{"num_attention_heads": 3, "hidden_act": "swiglu", "norm": "rmsnorm", "norm_place": "pre", "rope_theta": 10000.0, "rope_fraction": 1.0, "attn_scale": 0.125, "bias": "none", "init_std_up": 0.0503, "learning_rate": 0.00659, "beta1": 0.95, "max_grad_norm": 2.0, "decay_fraction": 1.0, "max_steps": 11640, "dataset": "wikipedia_en"}
MLP neurons of a small language model. Each row is named by its layer, matrix (down: output weights) and neuron, and shows model dimensions 16-111. Each number is 500 + 40 x the weight over its row's rms, rounded and kept within 0 to 999. Numbers have three digits each. A neuron's up and down rows have the sign that makes its largest values positive.
A block is one neuron, or neurons of one layer that tend to fire together. Before each block is what it responds to, as a language model described it from the Wikipedia text at the highest values.

Description: Middle or final word-piece that finishes a word split across tokens, strongest on exp|and and gre|ater, also ass|ign, impro|ve, rele|as.
L11.down28:472457481489560512496509524458475516460450439481502445550480531444524457457492556537524504445475461539427535440499458515507485499493556526515519534563529535512526470486513482489575444484465541538492460516434484477489440479509565476525396387529480464548445497465551557447444478503465490413
L11.down199:556507537539495494423486549562520523545508490551490450484451523480571493421520483505538522483481559594524461396581500424488502462493547453516417503478572533447532517474515523573485454449466558515506497491583487508457519482496517480432496441442573466452539504563493461539418486477428558525
L11.down205:534528423445499532558469558503421521479554496542545534453495506476458419536525538500413523473487461505459439523472492536456510524492513521489479518507463517487564450420536546492554599538493507474513505466532484444480445428403461580395522532493515546559482494563539513497476492499470546498
L11.down271:526467462570516489596429479521479523519511458541488469538467450521496510547536477470472474461465509512525540453517487475542474488441498539566464497494451563490502459605442503480581485444515517554558440506524502493500505533476503491481523499464504496552616436493452508553499526468524502470

Description: Final digit(s) that complete a year or season span, as in 2009, 1992–93, 2022–23, plus later in phrases like one year later and month names in dates.
L15.down85:535540401469474590531450469461525518391557494573554480477485466470490579446563465533452539553546498477455445439496497505421541474430577524544506571523492427480564489521533495553563474507502511547529478446511436567532520536560507508539539568515525454527462493414512477458527465465461531511
L15.down89:502565573466530496527493438428417413474464474520506528431478519491470495502537474498509489553520517540564465460465460514509450454517513519487498507460529575515556519508567467598448543514477486484536530439484530541505471508507445461490536454558584510634491593378510533533507503519532495526
L15.down122:518536533523551530477454498522546488542514515532532520502543507555442504428516501538544476543488577472522468556509469531531505545566571464517488510465515486465424510424507530562471479552446548509507409525504461483475568545557460431543497469496583518504483569485540535524557472443492438526
L15.down457:572535499468510440475468501506533511524522441484472529466486434463469503498536556567487509492458404519454505485502486514478539528498451526511491507526517372485514492466490408524491520552528464540565471500571479476531527552547535487501557518468531501461482557467553603530473470490467476470

Description: Final word-piece completing an abstract or common noun, mostly Latinate suffixes like -age, -ence, -ity, -ion, as in w-ages, st-age, intellig-ence, and whole-word information.
L5.down175:453526503477510491547487438517471543517553456544564530460519493456470530518505458555521424521506512502509520462531566509516499506511599490395456466482473545494513469539462489479496484519517527475546482537613450498464505480442522539564557573441462464521530489446507519446502555584542431490

Description: Ordinal words like first, second, third for rankings in sports bios ("second place", "first-team"), plus mid-word pieces after a split first letter (m-ag-netic, f-ur-ther).
L5.down116:521557428436517429495525546463519532421540538514512518530490492464531435520567524514516532516496505544464561483483466426509463496501546514484499463557458461464479476600560493542618459472498432454531540538492429479556487468528572538430525472522535473544472446484466506516475577510520577559

Description: The middle piece "ro" of "wrote" after a writer or publication names them; also mid-word pieces of other split words, as in introduced, troops, reached.
L15.down0:591557544452553543558401481444377496472506471523526523438495500547493525472506514554520559527472529466492531490502457482530456477513530494513507446474532497564497461433459443502535409522483490482425548575498499517486461545416520551510492532543461535461475426476490547524513493549493510443
L15.down14:494475475487505519534422489496534537460512525467536488523583512531498487422473508457536511542542510446463599411566497509529500515495541513546523525519459544599499444407560529547534475495475461529468471443473461497499469513452539486527469496492502557465373497462521469442472494527525484540
L15.down226:487498493449529565594514492504546547504496498557514510555501510397515501417424434487526508544557497568483544492473490479516539467472549457522493508544493462478527541435521472495440515391488556502549423433491499480560439553534465572480476524504467506476492534516492501485485519552522548493
L15.down426:508520464533450510464508432540462476419525498578531528491414503507465477499520476507517488516519546503523504563471502540479532446535488525504462478431474461517415483495429562524472423540503517546452512412458505575464493400553521498511435433452489465494496576538488526493532479532576519497

Description: Second subword fragment after an initial letter piece like M/S/m, mostly completing quantity words: M-ost, m-uch, S-ev-en, L-ength.
L5.down203:525426440535523497484457513442505561449518501502471447520529446494493469444467465538514546438523524485499496470531548484507561545586469475588436559566478445487510512483461533539522490503472490576463470537470474444469492590501590526496478478502425427526523458500455485511443548440460483453

Description: Existential "there" and pronoun subjects "it"/"It"/"he" opening a clause after a comma or period (however, there is; It houses); also scattered mid-word fragments.
L15.down27:608536522428480521568535460492433518497428516504478526512555516512483388546488502516498482434521451442504526441558484468481412446502426509502465457473477501485519454510499467448530524483464487555481512557392551393453481537509506495468548493502514468522500500525481440485500514467550448486
L15.down33:584526544502489450524485510420468473558473472490503543532474546518527509492545573532493414527498534470497522542544527530477470494507528529520467483502479475482496492526512491602588557525531487555553474457457490445587521457514497499496541499526514431423508499591521475555542469494461421470
L15.down113:522506509440426501504426439440526454427483482482577441560458528508483536491471470516523547465483507497457528486443529536523449468535461470478487469490527459496517478566534495526549485446447483521504475526468514500530512522506504441498489517529635460444539507521551432513493570502488453500
L15.down401:540487435482458499488548472531477527570537522503479485453463501555491491568500513487543474462440527448449465484613495533499445491510532554530453500557510491492500446526502528422480540558459514541514466492513544485535491492476486475477531445544577548472513432474479528467515532507504481500

Description: Second subword piece of a common word split after its first letters, strongest for all in fall/falls/falling; also cont-ract, fur-ther, del-iver.
L5.down213:463550500474532510519435517467461467503476501555518512531552519466497459534557526529486510534431541463434524467487549509477549542461501509506513480493523557477468489476550525529499457443525529420545510425451438473472530488518434563469465521455499552489541561495490508464484464536518439508

Description: Word-final pieces that complete a split word (writ-er, Isra-el, uncred-ited, westernm-ost), "when/during/before" clauses, and football goal-minute marks (24',).
L5.down368:506450466549569463481584522425502441527427492461523553519396494469487452456530534501470430422555509483504507395548490484519487519438569528501461550510478511514502487488505491549472571498493516569513466494528542431485503396491505537420454469546506507494518468460525462531460482508473515453

Description: Word-internal continuation pieces after a short fragment, most often "at" in split words like wh-at, whe-at, sc-at-tered, plus r-ank and B-M-BF.
L5.down90:475493499494514438507423537528503518471506439559457507474546457441440569566548515502430511501488551495514531460449512517529487507521556531532500523568515488422512557388455493556495495441532531477449522494531491530509453464435473501415524537500497498514518554515518555485510501531506486457

Description: Short mid-word pieces that directly follow a word-initial single or two-letter token, mostly capital M or S, as in M-on-terrey, S-n-oopy, S-k-unkworks and Young M-en.
L5.down453:481427508500514487538479492439465450441550481525518533466483458441448450519490521456554493440505490485517454514480435411531527484472490536544461448461501521448444469453531522530543447560414549564461512541486562481477464518438540504520481491543499540558475519449521452575557587513523461489

Description: Fires on two groups: word-continuation pieces after a short prefix (Con-qu-est, S-am-uel, sand-st-one, head-qu-arters), and separators in stat lists and tables (the / in club apps/goals rows, |, ==).
L11.down92:527548527487509498425505513440484564511461482535517481500523528486442569498457486487515515482466451546461457484552509481533501513505528480480580510470513490555529503578509469643494525482502536496520481498531466492568465526556543460430526493495484530517427546461531449467536505513470454482
L11.down115:494534538525548506574467545575551516459474486464439463534450504509533566509477485528513494476496526500547502528458538466526456599481496511490568550522492506561564462480488478470517373473467528505529504467498527574542520504501483459540469557473476479358494524452468514500551613533476403554
L11.down228:524478482473504516407503441543505514486531482467502461486512533563526473533491483501499443515470473541470559502541525504493514525453523552541446491561623464483427423571505481482480494463466481527461535528555489519540470514425470503434536560541556466481484524468582561448525457578531502438
L11.down382:499513456453468554454523436537512535538467446565477503519557513484473516494572517501518492486543510528554470475510509518500507492490432492572511496515519578474542485557461574524536500557523615507483449460493430475583543498516460548579469533515468508530482474478463488457516474462539494542

Description: The final piece of a word split into subword tokens, often a comparative or adjective ending, as in hig|her, suffic|ient, unsuccess|ful, en|ough.
L15.down29:539534452461466507533425549487468532485433501593442536478391471478503478473455484611533448463508463483437445543463486428508467565470521512586548574561511493539491517438524526509518537502488492549552495459502407544526454519478479496434562548463424487465468569481549513565450516587503522445
L15.down237:486468481496529501566478495560432462424486488528536457465502604484533499506563543499513505439525507461410506507564528489559522541525433514552515490504543498524456443495530487512514478487535457442458444543514453573523514532528566449467562532460509442493468419443539485441569478555581463495
L15.down273:471445440548540560542508485492480415468522526466571453488512523498508531447557470470537521435489531522490465485442483469449526515460477527555459547554513533538434569444536474504535492515483412483470415534473454511508502521402556544454462438459500447433515506551475567568521529505468544498
L15.down291:600555474502453533469564492543519513550539486524528434490473446522489511608555504573440403502497511479493486474452488447520512518565484458523559538464434541545477477550528515474535482505503435594421537500489515509478566557529486450469558517474484408554527496528547510467502492555500528545

Description: Short inner word pieces, often one consonant, inside words split oddly by the tokenizer, such as the n in acknowledged or unknown and the r in Track or frame.
L15.down84:477519475493517511447465520474504518468530496582542468530505471508482558529495549541489456461470600421500511476533549507490500514467519469443537479467440510479500446490546482516489484515471461455448568519487494530564506563515504463523482583561513492564493512486525523497542553514477532529
L15.down124:490419484416478513474445569546543480542456506504535602522555459508535504473538490513475570572507510513414485521512456468533468461529460562492588464505557488455477537534492480488515505493450530515492554410501516478400501505464465537536562512536442520464519519494474535551527518476519533501
L15.down196:527530490508419491519463500531576458475465486470459513546481478504563529572504500517445530453489491490575552485521438596523511423473447502407557510481495540523471500503509519431502517515555465543489534473522530539496548525502594464522541468498465502542449596508539467535484510522544467500
L15.down268:527473495556511492553541476515512503538514497468485508509467494537501455449506479540565550497467549486551442481479537516523434502449481480513443549485461533472479475512525491584460483552484461554534490521473510509456463437448491466413545487438528470428540472542463444503466488506500569483

Description: Word-piece tokens directly after a capital S or T that begins a split word, often at a paragraph or heading start: S-ch-nitzer, S-h-ortly, T-r-ades.
L11.down55:516479512426508458400457576527487493475443516495526579545543518584543504487478489459534541484547473482488501460503467465561518535474529532531460496462525507406522520494445552537454470607578552529483468507479438461500506514418514455512511584542521520493610565471515463561504444438516455525
L11.down103:490529466512495518554455510505437452563446438531538531539466556526465425480466571507442519513510504463489462426484560510561504524522478500454502468537525514552552499498505482552542501516522455569534542439503524494442534471382548499574500571473520546520487552463468457567587399520541512474
L11.down168:491549456512472472514480471497546532471506526479519587503479499574539572519455487505522526484533485488542480519540543544554462417512527482496566506524543536500508467515542523538493457483488499544479561436516497505535547486510413494426509520509530511539569511575582428522499490475484565510
L11.down363:514432432492472471557548505551444542512523509538493505525569579526516549512379507490552538522513470515492472519549475483551457505406489548483480485500515520513511424520520545561526428472490485496545433487461436507503546535514517530469507507421534514467569514452454488458496478552503526475

Description: The second word piece of a capitalized word split after a single initial letter, mostly M, as in M-on(terrey), M-ins(k), M-at(isse), Jac-ob(s).
L5.down196:516537500550522564463546434386413526468445510472477424497462451551487484417466483464460454535482479523460567520518415544507562500469512599483530541488492525518479529516455479490499519551512537490496488542462505479467463476487537487634499539564505495571509501490486496476530499469497556520

Description: Fires on word pieces in the middle of a word that was split oddly, such as the l in Par-l-iament, the b in dou-b-les and neigh-b-orhood, plus scattered digits in tables.
L15.down186:516462466466522416501501470463502499474508546458458506574537540440523554528486514544562461552470466473588456564559527547558539459450497561560541586501486461577524534440535477505404529457484552532420516496473477521504493524486493453535493459436550490468557561543452504516463475597535452487
L15.down245:462519551540517446535508504496480549541489547555479524444457532530523489514483497468428535469503566466589474450572520508546509547515472549502489487389563460482473470484503508509475448507484488477507546561461450448491435515473533502521564445469488446501487463531493503449468492469479489536
L15.down332:507436528435484519567489493445497515486538524481520508547493504556483445494511498524572423464470480502516500484383502510489563495492586500440446451418455496420473475500506464585518484539440552557507499501476501470443406490454490427393492508560445538451515518525479538549473494519532527486
L15.down501:500489487499591457487541466487575481457524476529414485472541497456514549531561521460504511535537496458491462523506434460482472453491544545523515482429553473482494548435543434501447502528443534509534499495552532537545404451523542536494558426477485548490498498533421529507456509536485455553

Description: Short vowel-containing pieces in the middle of split words, strongest for "ot" in promot-ed/-er/-ional, also Arch-ae-ological, Inf-ant-ry, Coca-C-ol-a.
L11.down75:494499489532474575449553471503541479458534502504449535531517510455526559508528508530599458498481474540533453543589543533490492491528502560483594412435424521489503511504525562567520531439566530487546592472472497528527473467486507484545506600457441490549548517553512472471479487531503439501
L11.down135:509504445510529538478477467602508455496496566532503507438385464560532522545511517490541463504505503471529506484484469494538550470577427472582479523451552466534451491475427494535552490429461495608497537485524463478463469513538538530456472508477380490421549470492509547475502508504555501504
L11.down158:518494497485508487371490486423459446469505522498556509536526493543508504503518508516511521529446507544516485434486485526513470485492563540487441466467487493547492458481495541551508526468529510496466500435499473460487477473524540559548582584482524594424484551499572508496518494528539518486
L11.down251:422516500511463443508520428522447531521531535459496558529535527555470591518471468490529540471512464485566547561553521467477491473428535555471465554505525475561481552558552551513456438474503440601495489504553487476536490490524482532476534502493451464540484550501576512509502479562493463500

Description: Mostly the second piece of a word split after an initial M or m, such as m-uch, M-ost, M-er(it), M-en; weaker on other mid-word fragments and "not".
L5.down47:465511493498502553484430511470476571495411529507485532562499462570530470457571456477533509519481520456508535482497507470563630516531520482556531458522506520469499535455473434456525527536456546446535513488418493480441479505509513600491496465513530539527493534491530490532493523585540575488

Description: Final suffix pieces completing a split word, such as -ed, -ion, -ity, -ment, as in arrest-ed and descript-ion, plus "of" after nouns like period of.
L15.down101:504460488427535446483525525492513475526503532540486472453591559485537451532523539546579502512486472540466503504515484508535537533496519582468484478483435544431515486494545502422472547504475532479480449520503510520506484522516422509523531520432514477566566530494527469509495611454525463493
L15.down143:456459459475527564503468468507526517498479442517541417474429521545476508552502481560518494458470524480508488499498515504526517559520496403479610546453475514542432446485515467446531532551570487504520505608537511442494558484537545525436572502457580461541523513520569486567533622507471487470
L15.down152:460455543436515460504540464474534510474458462526505585486449488529541505551488530601525480468522522530431524448569567473511491476561519516481536526462441589498506569520510477453482486611416540467547474532541488482466460530424555529487577454494405504511540492561482499534438515527532572484
L15.down377:483457453476512531473432543478526500438514456500560480536497432504505512425538492530569493503462476519503521506526478511471564570423427470404487489456497502445466504487506457506451521481493586420591473527496497497535460531555508573464477456508488491502509519420462565510490454492450560472

Description: Word-piece tokens right after a capital M, mostly "en" completing Men in sports titles and Tolkien lore (Men's singles, Matchstick Men).
L5.down285:527524478518453498562515484446474511453479462544514423507507490491527504476434429482434505534479483462460472448497467536503494501552492565517492460482520476455556555409492482482489561520481521519477514496477442468425447505417554520539451478546482447465521521461470461448542519545480543408

Description: Final pieces that complete a word, especially reporting verbs before "that" (s-ays, st-ated, remark-ed) and "to-o", plus verb completions after to or can.
L15.down7:506544556484532510456505428543424515597487490532481522489462553505526461503459469493513496401508538529540489495529531462513536515554499540533556486504479511525507515404502508400470543467524532567483565563503546471493496499482466579474498488534414461412569503520491485481432458448530514491
L15.down341:498537532493540466466456504493518468560482461509453437442539500498496452521564474501508471557535502545517477525491568525521508540548526536478457466522487501565521450518485465543475447432521494547479525538476491446515495484553522425542543573516496515519476478497389559520515548528496444428
L15.down390:535434477570640484463515478510498471542501487501518476471542483534510496460533514465470485525486487532511512493512495513505546457546563523512467483526496535526424431544506540435527529529512484509502469526469553463543460461475435465496507444441500571481590527559485496489535516494457481541
L15.down475:538498443447486441491505542489482521547575452521516537492516432542456496477481479520474533467464469507523489507563517571444478551591511462457458542496492537437467483464468546486533461511523542487475482444464471502496467552502553553499522500494449424575490586464517489459493474518581434443

Description: Final word pieces that complete a verb split across tokens, often inflections, as in belie-ves, los-es, resum-ed, b-ring, hel-p; typically followed by an object or preposition.
L15.down67:564502575511501496406554487528485435422543408543469453509398450488472501437504445528513458452497531560480543477462447506522466545529474472459416522543474525462457558449482500537498443500531498504495477531537495476481476512416560458430484473499490484500520512541407479579466530504464510504
L15.down162:538477509454465498497405512515531433531458466496502502455516526465409541490515486530535512557542473553473564491538538456607525480517444508541484473444490479548516502550525521545518509489510517528489421480492482522511472545516492528508529469471551494483486499427490534584528442451382544521
L15.down498:480465465510479509509522524453482486445492443601580549474484439485546490486473449524475556553493542554504553521468587446464512472459524489510523519526486470439491501432471561510550515488548579499440527400485482507549448493485537541566575478498536534470445573429521500544483502398525508487
L15.down503:518424441505479526509520500481501445517504564506449539510528502514462494451466485530505516503449481495450501507477548496431454476497469488534495521529571518518511404457529428524582537480408545567529523456530496504544514536467504496459484443559530467458514480561478443484429461599492428499

Description: Closing piece of a verb split across tokens, especially past forms (brough-t, sough-t, taugh-t) and -es, -en, -ed endings (assum-es, writ-ten).
L11.down287:577495501476475468464527540511462475483501499456467477511540447517449484500516575486396509468520454468513470538567458502508566481509464523538474517447522478510454525534508568485527431480558512528519397422548488478436500471518504448556521456578517503609489500515533376519518492488526449524
L11.down294:511514526514435534502528544502498578505546561563543529434502535488513474570528510463479443480438467499502471537531533547445491508516449472442430490436520428567498459502594452539557496537420434513511467475540416505539523489515549557452494553520521419550542484515524495483479514563569435518
L11.down328:534458486515479493498440496493507542560502488530506522497502528522467449536468583528421488497469547446433431516534486508448442532432484489492550436503497424503499448471523483485508513473474444625527465522502490507508498501526460553431531501483455601526525445503451509482541472525526502543
L11.down413:466513499464528447563444528496505546535555512484590516440513508581503481505513525473506472405491445491446496444545534517538502622449584512521478472539468456461439480500523467439589518542448497513504424464524506465467481457493502471546435548475562516513522478492434519494500451438537475440

Description: Final word pieces completing a split given name just before a surname, such as Phil-ip, Jim-my, Rober-t, Stev-en, plus digits after a decimal point in tables or coordinates.
L11.down50:462532502429529528422467463542475446532559511486508474544480503523470507558585546596488443507499462471522543440547439518544496524559480545478561525461491482460557530490489504562487546546475462498476537463548463507514515475516493577569538577494505486552491564512493558487483477502415562516
L11.down149:498472490606522531541534527423428535477508460473538533481487427442511465523496446524520529562494561542521522490526512531481544441427487463533440530527448475505472515500466454498497442499522502460560492507449557526524571511561506452480482485499538505477474475499565567513471507483491484428
L11.down201:475603499507506532423474449557506477474469514451513564573538432537551473534559553520505541560505525400535485497597453598524422477509494444505544501494448521433507552457525502497477495429563496530514508494519548469498533489507523548552476478535446522497459553530517489481490499514473578458
L11.down484:540494487483530561492540519456484527502585485532487518460516460500488474547511605508434465503548543540524518474541536464446498564498583512471505488494499494511557498501529504628531450558436498473493529415433483505500497539494551490535440482507498489528502488503513418483580486487545500467

Description: The second piece of a word split after its first letter(s), as in M-en's, T-our, T-en, M-att, or the period after a name initial (J. M.), plus a word-initial ar- (arrived, archive).
L11.down387:489521479477486515487561491531472530480475493481497459559503457544480448468549469507505429508536519485567570506500546489568406469490498474453528501507500539537497560477500408565468576523444479537529440487418540486552515465496590506552509494453483486550438553443424496465486532475438586454
L11.down397:497569523495557497470572532500529451538490469506460541483524513528519558474459501539537531557511518526489463503489463522515535517580500485526557448468549514503492568450469531420504475534470491496498586512484463466467397500537511610471420533554449448480442499502405504489540487512467463487
L11.down448:496508476453425473518588491480516439497518566503478451609525470504515473489457486436490509483483507470493512476508492487461442449562459477428497517505521562528434494425508556547444517515476486514503524525541381470493528486577489567469528402540537495526479540480535499475517560449477575478
L11.down507:437466546458497477563505489488478541471519510513511545465558540569521525496447491557542472474568481458498433485486545489496538509577574532500525486536445551470479441568492521512524440475468463474537538472431509416473597495586572399512442529508542479470428483556534459444419455434509511487

Description: Second word piece right after a word's lone first letter, mostly S or s, as in S+qu(adron), s+w(itch), O+per(ation), S+uc(ceeded).
L5.down174:491479424491523460437528430542473528489483512441508540428529557460521528496471512519463507467495419433564509516472514456508535460500509500493467518530532480490577419414482458518454462487506494416488443470465532517466411484552487503443534507483488510530428555527492502489536543558506461461

Description: Second word pieces right after a split-off opening fragment, mostly after W or w, as in w+ent, W+he(re), W+in, w+ast, re+pl.
L11.down45:523512477541505439588461484521532552462522513468545491461466462501496584586420537472513463491453420464459479532513387538513446448478524480505499463521510492534513531479559505450546486469455433450577460514486548505511419475485542459511400562501490501507511453541480461554556501464434403503
L11.down192:438516528446543486490501509433450398472534522417530513484556489447506506484569495456517466460496509496564490526493514466493492449485458496536573494457494579569474529478395512429554556441540469404450506572427519502465436478526501543478516467486478557464538546493490513549431510489474572467
L11.down366:543449447535482494505513589511471432559549495467474522530602507440467424560507482505543454524496590546446466503475567498477539491467504552470430499511522453516474564549527532496508597516473529488470487588512476481437468506522479458495547494522495516501485499506442590508502571517455506515
L11.down511:526529534476514529544603422535534494620496523532446522523437476523530503509560499533466462499512492453481501504514505499484544467571500501529494500562492499551505563447567489559470512487468483415439570425506572502493551512455432475504454505535461547493493515529464455535479493470559543444

Description: The word piece right after a capitalized first fragment of a proper name, mostly in tables and lists, as in D-all-as, N-ell-is, H-ell-er.
L5.down301:454562544500532499513464451504473472477471531515545524490462562458448549519545486583488523512567537477485585472546518528569472408445438486574565473561458536407525525471445474479578523452486577503474560516515518473486504522451480549566543511475525521563547578543494494531472483445521529466

Description: Word pieces that complete a word after a short fragment, mostly "ast/ost/ust" endings as in least, fast, Most, plus containing, Italian.
L11.down72:477498469501549432605516527525493528512527509564491480475521498486432495487478427482535521435485525521493478515367482546548546512592489480496478486481489509427470488531519442508536492455546507586508551527429475441502463555436534512475511499493517485542539470518464449383456536530478498483
L11.down97:466502457447454474536501494478486516484528522427467493421506479516505568485545515503535488421507528500474481500430477504578577481469427462528454547513510536521528545453518451519450506469452513521554453551502450417472460558562492489411529437565509535472522489504458465487495540513467450521
L11.down402:457491569509515461532545565470511467443477493517518533486465510484536481450453452469503543510531535513469524513535502537551487561526546489472483452457500479522461526481528499497433530531581546550554485401512519538591462525477499542528504489559477451516493444461403457502458546451579476493
L11.down419:505552526498466469413589490506511496448596418482538501460531524574542512524495502518509504505454492456528536471521499438553459548449519481573552585474518543428488558494533510421486476490484469543566532486465449524473516514517504445515480472510504531478528506471470524527512496450494551568

Description: Final word-piece that completes a word split across tokens, strongest on "est" in inter-est and "ell" in bests-ell, also -ies, -ate endings.
L11.down23:488424543588470521483521577532508512463548530424453436462473576479583465476485531436518542535503525558477464546569479515517453518477527493475510531472458451532539507567407501551541493424578431460537482440478496488480570423486465477533500457563512574490485493491463532495457453474511474514
L11.down291:522478514564532525440500533536454487503447428537497501441528463431541557535489529505455466470515450616461522441470481542466486460444551467468508462453542470494437616483515486441493543455474400465479509462453480509500534454467518548495461551488491485497524417518515538477491463499512575444
L11.down293:518569434545561491534503422561396520474468437525462537528473468493520490490505453541497563544498512516488481514521529510507513504456567550533519530485550609493499508515530503488562471425490491511500468448495563519514464552451473530476610547527570493519545507461452476534539484502509512494
L11.down368:536509551537486491562493477491490512560501522441513497471461505465484521573472495439531558602487471511433480467466479529495467508492447458467456485462508541468492519522583504470533447430484428491541409552457522442489488472511452508496416489488450575489453394440515404571536487484490547471

Description: Word pieces right after a lone initial letter that finish common words, often sentence-initial: T+o, S+oon, F+rom, W+hen, also mid-word pieces like Lap+t+op.
L11.down11:492503480425479513528525424445438471490479538460510498563482527496501507461538446513482558508549453458480491491445456445531513565480462537477523558500533442513508485441523421586449480539493539528529544443470528452546484488531467467492574415408506492513487452514526505507560506558510485558
L11.down12:498439521526490509542534507529492543480537468452488511473480540506499526440495471489484487426515567504467469482441476531506527486472420573513518565519447507508534519569500452518515457480504510621556493526509523505475479542493484470414499502471506506425588465449465540458505533446593531514
L11.down376:537470417453511457573477438465480575507497436518474492512459538567439471425560512517502476494517528516458483543475524510538509467494477524525450575555483541554505459489553481437547515483419485510523518508531466509489441550434507481451552451460529480486578438524493457521566506542517502532
L11.down435:473480536499555533493537496546550500460489512523496552479499499431462506498453545512503474499492461536495532546524553616551470488453417462490536470476462547462585569468500532440509503559529454477508484438465539517489509512437457501482468545512510451548530483494484520538503485558520452465

Description: Second word-piece completing a split word, strongest for "ot"/"ost" after B (Botanical, Boston, Bothnian), also Talbot, Minnesota, sandstone, goals.
L5.down259:509480468460492460494507440501536467552474540482500520486573566464502522521470536618470464522431530411517483537513556538523521504551454434496535526437474528463484464500590476501488526484588496436465460447499423515449528483516532507485439463443512570440504530465503569528525505558472534436

Description: Word-internal subword pieces that continue a word split across several tokens, such as "at" in Represent-at-ives, "qu" in earth-qu-ake, "ose" in wh-ose.
L11.down35:540486452491505494410484431496470451467486398490536436464476483534487534499503532481522471465507517467471538497406474556544466454475469425496490491582449471449552578562511480444472474487532458526485475470525468428512541499555473511531472506568505536509492496517499487447531488508594517575
L11.down193:456471505588533485539456467494480531451539505460487480563488436517480494459525529510429492457446473445444568464533485528535463575456461529516469486498530474522483485443557519439435517477504509531503457531558552454542538485473420480431539423490537517510541507534517429466413420551502477455
L11.down341:460536456435496504516484549507397505582548506483503447513474489504476490501397425500503484457546519448579489525476457512375509433492444497485528473484459507504525518476508504575498474452468440485526426480497484460502515524480472529501483550473485560458450483522517509434452512503490541581
L11.down441:516473496521565470491489500455487538515538527501485540471550481489524406451482442542516556494483467480508524457533511512595521518464533506436496553534454467540570526507529471464568471567565460452531500539497442448533450542564548560488486456571480522449464552561534493542515446529482455465